Weights of a small transformer language model: LayerNorm before each block, biases.
MLP neurons of a small language model. Each row is named by its layer, matrix (up: input weights; down: output weights) and neuron, and shows model dimensions 64-191. Each number is 128 + 32 x the weight over its row's rms, rounded and kept within 0 to 255.
After each neuron's rows, "fires on" lists the tokens most often at its 100 highest values on Wikipedia text that the model never trained on.

L4.up1351 [117 160  84 134 118 157 150 124 123 127 112  98 150  26  80 133 141 113 184 190 126 114 122 138 127 119 162 125  59 134 129 141 162  99 138 108 124  83 153  78 198 135 112 111 167 133 199 123 112  83 119 187 119 142 100 167  92 161 120  51 180  70 134 166  86 113 159 208 135 124 140 126 115 149 123  95 172 119 133 152 125 120 135 111 151  77 100 103 147  90 195 150  94  95 115 125 126 122 120 100 133 152 129 149 150 106 129 149 149 103  34 109 167  85  87  85 170 139  53 135 108 125 101 134 113 116 135 152]
L4.down1351 [ 92 157  94 131 143 189 160  99  80 103 210  96  82 172 119 131  77  56 113  95 143 117 151 133 183 154  79 125 111 155 189 139 199 123 143 132 127 163 149 153 157 155 155 121 136 143 134  83  83 165 103 106  91 192 119 124  70 125 143 117 123 144  93 161 142  94 128 146 155 150  70 127  89  95  66 114 142 132 106  94  93 106 140 105 149 183 123 138 122 124  80 116 159  97 176 114 183 143  97 132 171 126 127 134 169  83  77  95 134 159  64 130  84 151  93 138 107 143 127 126  74 148 188 140 161 149 136  87]
fires on: "al", "u", "q", "i"

L5.up484 [142 124 148  77 132 127 115 132 137 110 117  65 103  95 156 108 102 143 127 127 148  44 114 103  88 126 123 143  84 187 162 138 142 121 121 110 115 145 149 132 135 123 126 121 133  96 152 124 182 154  99 111  95 110 114  95 177 168 118  90 155 125 144 148 152 154  99 139 125 168  74 145 146 118  88 163 128 162 173 166 116  77 125  88 102 128 173 162 122 150 145 102 132 158 132 128 119  96 121 104 133 138 214 118 159  87 136 132 110 159 136 130 131 122 121 134 193 107 162 147 131  91  89  94 172 100 161 101]
L5.down484 [188 144 157 128 133 158 173 158 121 108 180  94 121 146 169  96 107 107 161 134 158 172 120 150 158 129 106 132 154 153 115 159  77 170 161 125 168 100 146 110 140 121 154  59 196 124 148 110 165 103 145 131  80  94 124 142 135  91 107 141 127  94 119 158 134  79 102 118 154 131 146 105 128 147 118 183 145 179  49 108 137 147 139 193 104 139 138 182  64 118 181  93 133 104  96 195 150 144  86 136 153 136 135 135  94 139 110 130 116 195  84 224 100 142  59  80 178 124 136 117 132 126 128 132 149 124 168  88]
fires on: "e", "al", "s", " of", "Lo", "Al"

L6.up948 [164 143 137 117 121 188 147 174 116 143 216 113 141 180 103 153 122  96 148  56 108 123 125  92 150 146 108  85 131 149 126 139 147 104 170 177 144  89 172 137 126 112 100  69 100 110 141  47 141 215  71 160 150 136 106 118 117 134 166 129 106 207 102 151 205 141 146 119 122 183 128 153 121 171 145  38 130 194 111 136 120  83  98 129 115 118 121 121 156 145 112  90 140  88 173 123 133 130 117 146 126 151 124 128 128 103 119 167  86 103  99  57  90  72 135 101 135  90 135 138 158  74 166 134 124 126 175 115]
L6.down948 [187 163 135 192 185 139 100 155 147 155 129 106 132  77 134 110  56 111 155 100 126 164 142 114  92 106 108 165  89 143  96  89 104 127 130 196 170 129 106 111 179 116 102 146 152 111 141 133 111 155 161 114 177 140 110 102 154 195 128 147 153 127 168 137 185 165 127 196 205 153 132 132 138 126 153 195 126 119 141 111 146 139 156  94 128 112 138 117  82  80 133 145 142 150 135  99 154  99 122 106  93 157 191 137 109 156 130 126 120 148 138 135 150 118 139  35 205 166 111 149 162 131 148 139 158 150  97  90]
fires on: "s", "o", "e", "i", "y", "N"

L5.up1061 [132 127 121  95 143 176 138 110 112 220 149 111 152  51 107 109 107 177 147 148 170 144 126 112  46 104  86 112 136  87 112  78 151 107  46 141  44 108 128 103 201 149 119 149  91 143 224 119 195 169  96 143 140 106  96  66 132 171 147 158  93 139 101 178 152 100 138 118 163 192 109 144 169  95 132 124 122 161 141 163 106  98 123  93  98  97 166 133  82 127 143 114 107 122 163 122 135 152 147 142 118 132 111 156 149 157  55 131  84 139  76 111 128 130 132 105 118 105 134 148 152 138 111 168 117 170 155  81]
L5.down1061 [162 122 127  99 132 106 159 110 170 170 155  95 125 119 119 141 110  84 196  69 214 164  44 153 155 134  66 154 160  92 141 155 148 113 176  96 138 166  97  64 162 152 161  81  79 183 155 122 109 191 130 138 128  73 116 112 160 203 112  99 105 116 187 185 201 135  77 155 145 118 154 149 114 110 115 120 124 161  81 136 134 111 150 159 100 173 129  98 104 137  83 140  77  99 119 106 142 121 103  98 116 142 176 108  89 188  99  84  89 157 124  72 147 141  86 110  98 129 144 101 176 101  76 186 124 133 109 146]
fires on: "-", ".", "s", "o", "t"

L6.up1400 [ 84 153 143 124 167  83 100 156 137  88 116 137 144 123  63 112 113 132 149 151 103 157 102 163 192 119  69 146 160  94  76 143  84 111 138  94  83 146 142 142 149 140 112 111 124  73 175 150 163 166 152 164 173 154 121 153  91 148 176 167 101 116 106 140 156  40  46 167 145 104 123 138 110 177  71  77  96 129 110 144 123 105 120 108 137 130  48 143 110  89 113 114 105 219 149 114 157 194 116 142 181 196 188 139 173  96 138 100  81 153 145 129 132 133 123 109 138 104 113 191 177 166 148  92 131 186 168 118]
L6.down1400 [ 73 105 115 113 141  99 103 187  87 145 115  88 166 131 151  94 116 116 164 140  93 154 121 122 122 111 146 157 140 167 119 119  80  67 130 131 141  61 147 114 140 146 160 135  85  99 149 128 158 148  75 107 138 176  95 166 164  69 160 119 131  66 113 112 115 135  45 157  98  85  79 155  69 135 182 116 124 126 135 107 153 175 139 115 140 123 117  90 127 130 131 164 112 124 137 154 195 124 124 101 133  94 106 159  80  40 118 156 107 134  79 162  72 125 229  99  83 118 170 109 135  64 180 120 128  74 182 159]
fires on: "0", " in", "6", "en"

L8.up1135 [ 96 138 117  83  89 134 152 116 140 134 113 126 105 166 164  78 116  59 139 150 152 107 133 176 175 163 187 166 121 107  85 131  98 152 143 172 143 121  82 131 152 105 113 148 127 134 145 110 144 102 146  90  75 106 107 139 130 111  53 147 118 114 114 117 114  76 172 124 115 117 124 136  44 208 125 133 110  99 135 136 188 166 144 131 125  97 194 175 106 103  71 115 133 106 123 195  91 119  98 141 132 118 136 137 137 171  96 138 158 126 106 102 119  83 143  90  79 147 124 102 194  25 130 166 152 158  90 148]
L8.down1135 [110 128 100 142 162 134 117 142 173 143 146 136 131 126 117  76 162 150 186 133  96  97 126  46 147 101 161 113  93 198 133 156 160  68 150 124  92 142  79  80  69 115 139 118 140 109 102 124 151 129 162 152  77 154 163 107 140 184 155 124 146  84 107 134 143 137  89  85 198 144 106  70 128 141 141 163 163 115 149  86 129 229 157 145 160 170 148 136 111 156 155 105  70 146  87 112 161 182 135 110 115 173 109  90 130 153 104  91 142 140 162 141 126  75  97 111 163 115 120 144 138 104 133  81 110 137 173 128]
fires on: " is", " was", ",", " International"

L8.up292 [141 131 101 109 155 161 124  95 125 212  98 132 116  98 166 115 126  93 153 133 112  70 180 126 102  98 159 133 123 128 125 119 141 121 128 156  72 156 129 135 166 107 162 142  75 119 105 150 146 137  52 101 125 134 197 146 117 129 162 104 161 100  84 166 135 134 128 105  82 133 115 123 118  37 158 110  79 137 132  96 170 109  66 131 101 131 151 151 112  90 113  93 133 141 151 133 140 154 135 157 104 176 124 164 120 126  82 247 158 130 130 186 161 123 126 157 127 172 134 108 186 160 103 139 230 135  95  93]
L8.down292 [161 148 118 142 118 168  62 110 152 112 172  78 154 120 128  90 171  48 102  80 141 111 115 130 110 155 106 137 137 144 141  77 156 116 162 139 177 132  93 105 127 115 160 174 109  74 153  49 176 129 121 131 102 157 178 117  49 150 139 150 125 131  71  72 118 175 120 121 137 144 168 156 138 161 158 145 107 104  62 147 179 165 129 133 145 144 148 147 142 147 105 164 162 192 197  96  85 143 111 121 149 145 141 142 165  62 129 108 145 142 175 129  62  52 117 105 193 147 112 137 112 151 159 134 165 117 158 184]
fires on: ",", "pa"

L6.up669 [139 130 136 113 132 111 138 122  97 160 116 117  97 113 144 129 116 122 143 106 127 115 106 111 154 179 116 195  91 170 149 139 153 165 122 124 171 153 143  87 117 134 125 146 126 162  75  66  99 148 162 150 129  60 128 139 116 127 165  56 139  44 102 120 182 108 147 123  49 124  99 101 134 108 155 109 160 144 179 163 117  45 125 131 149 120 149 128 125 184 131 126 177 116  79 130 109  38 175 136 125 141 191 156 169  95  72 134 153 164 136 164 133 137  49  91  95 121 192 144 118 141 120 103 159  76 109 112]
L6.down669 [129  89 111 108 180 188 129 149 142 100 135 145 159 131 156 129 154  72 148  95 141 124 137  88 127  79 119 135 153  87 130  89 147 107 184  82 156 134 125 145 102 127 117  73 159 151 171 183 140 173 150 168  96 114  83  83 140 132  95  83 100 182 145 107 129 127 150 101 106 191  92 145  75 134 181  98 122 181 168 110 156 160 100 113 121 104 109 109  95 124  85 209  74 168 109 152 129 145 140 120 203 128  73 148 109 146 170 183  68 147 144 146 148 151 115 109 167 191  96 166  71 139 181 120 108 116  86 104]
fires on: "s", "n", "e", "pos"

L5.up458 [178 147 159 111 181 148 104 132 106 138 166 139 128 162 166 109  93 141 152 150 113  59 159 121 137 160 126 140 209 114 161 155 136 129 123 131 154 119 143 141 148 130 151 117 140 136  96 135 135 137 111 142 112 146 125 157  84 138 128 124 119 157  94 166 130 129 180 146  74 140 153 207 148 101 109 157 104 127 183 161 175 114 196 124 153 120 129  78 137  76 141 180 173 152 123  80 123 118 170 142 140 134 198 165 228 196 111 140 164 111 152  99 100 141  76 187 167 118 184 158 105 151  81 123 127 119 110  99]
L5.down458 [142 122 143 150 121 186  90 162 170 183 170 121 193 133 189 155  64  98 191 144 145 117 152  88 153  79 160 180 175 143  95 104 128 125 138 152 153 100 168 128 161 154 179 109  96 153 147  97 141 141 171 133 180 153  86 106 165 116 162 104 108 142 147  78 121 119 137  98 105  93 148 166  82 169 112 139  82  91 108  74 149 132 117 116 163 158  53 118 130 113 127 154 125 124 104 134 167 110 128 115 118 178 120 132  96 203 133 131  86 136 163  83 165 181 130 159 112 105 143 172  84 170 130  98  58  60 148 142]
fires on: "n", "en", "er", "l", "s", "or"

L6.up565 [148 167 116 169 180  68 157 150 146 101 112 127 144 135 111 151  75 162 116  91 109 100 149 141 113 136 100 194 178 103 117 163 142 133 148 113 105 108 214 106 129 159  86 131 155  89 119 126 132  91 173 120 117 141 155 151 123 167 130 186 104 135 137 116 113  75  61 129 162 110 156 134  59 107 143 157  87 167 144 105 126 203 154 117  58 179 115 135 148 100 138 107  45 145 113 132 142 109 135 136 134 113 154 105 127  97 115 126 110  99  91 164 150 157 116  97  85 129 124 125 175  97 145 130  83 154 158 130]
L6.down565 [ 43 177 175 164 191  81 122 112 117 132 144 170 160 102  80 126 118 189  73 123 134 169 130 124 123  71 166 113 135 128 141 157 112 100 153 142  86 152  85 142  73 146 107 233 120 110 146  96 128 181  85  88  98  79 171  93 136 148 111 117 118 130 101 137  97 160 148 146  79  91 124  77 183 141 121 194  96 116 101 109 141  82 128 141 136 147 165 125  91 134  83 105 158 103 112 144 151  91 131  75  78  78 109 143 128  71 138 133 127 111  76 186 169 157 147 182 185 145 102  94  97 128 159 116 163 100 136 145]
fires on: "7", "6"

L8.up1345 [162 108  97 101 108 145 125 151 135 173  77 132 118 125 148 124 159  90 149 167  98 174 156 157 153 116 179 148 111 121 170 100  96 170 147 166 140  88  62 182 160  81 124  91 173 126 183 125 115 104  81  70 145 109 140 110  74 148 121 138 197  85 133 131 140 140 150  76  66 116  97  83  81  80 125 166  79 154 171 158 177 166 113 107 119 133 141 124 184 143  90  30 199  30  77 165 141  78  77  86  50 166 136 104 125 110  81 165 132 130  89 110 183 153 133 170 127 116 134 140 157 103  95 176 127 134 182 124]
L8.down1345 [155 120 157 119 163 181 131 154 122 122 119 151 111 136  95  89 165  97  83 141 144 138 144 131 129 120 164 189 194 160 142 165 207 121  87 117 124 146  67  89 104 150 174 100 105 118 112 148 170 123  95  98 121 181 114 131 102 122 167  75 114 119 123 163 160 144  57 124 119 105 130  80 137 130 137 171 156 129  62  90  88 147 123  72 158 187  88 132 163 147 120  84 155 132 128  77 123 105 160 103 139 147 137 130 141 157 132 139 136 147 152  89  86 113 188 118 104  83 135 157 113 141 144 104 108 111 204 144]
fires on: ",", " (", " Connecticut"

L4.up782 [153  99 149 129  91  83 161 129 129 131 149 160  87 137 142 150 128 103 110 157 119  92 130 167 126  91 120 189 145 125  91 139 170 102 197 122 123 141 188 109 129  81 119 118 137 146 137 119 203  83 129  65 147 146 210 133 148 180 118 173 142 100 194 201 135 115  61 134 128 123 155 156 107  88 123 219 144 122 109 119  85 199 140 133 128 178 127  82 164  86 118  96  81 134 100 129 171 125 114 115 160 141  80  87 145 156 142  79 153  84 126 164 164  95 117 107 141 107 195 113 136  68 138 136 111  81 150  58]
L4.down782 [106 114 182  92 102 152 100 186  78 124  26 112 149 131 109 159  99 188  73 113  77  87 171 109  97  76 140 122  73 123 120  98  70  58 151  85  98 143 171  96  51 139 114 135 158 148 171  89 113  73  67  94 144 136 159 191 111 148  99 145 179  97 154 105 170 167  99 133 154 147 136  75  89  78 123 155  64 148 176  84  96 112 128 130  95 147  85 137 156 153 124  64 144 155 133 167  97 163  74 131 125  88 157  92 156 143 147  86 105 102 141 172 119 153 161 164 118 116 148 152 160 130 150 132  93 106 168 101]
fires on: "7", " x", "ke"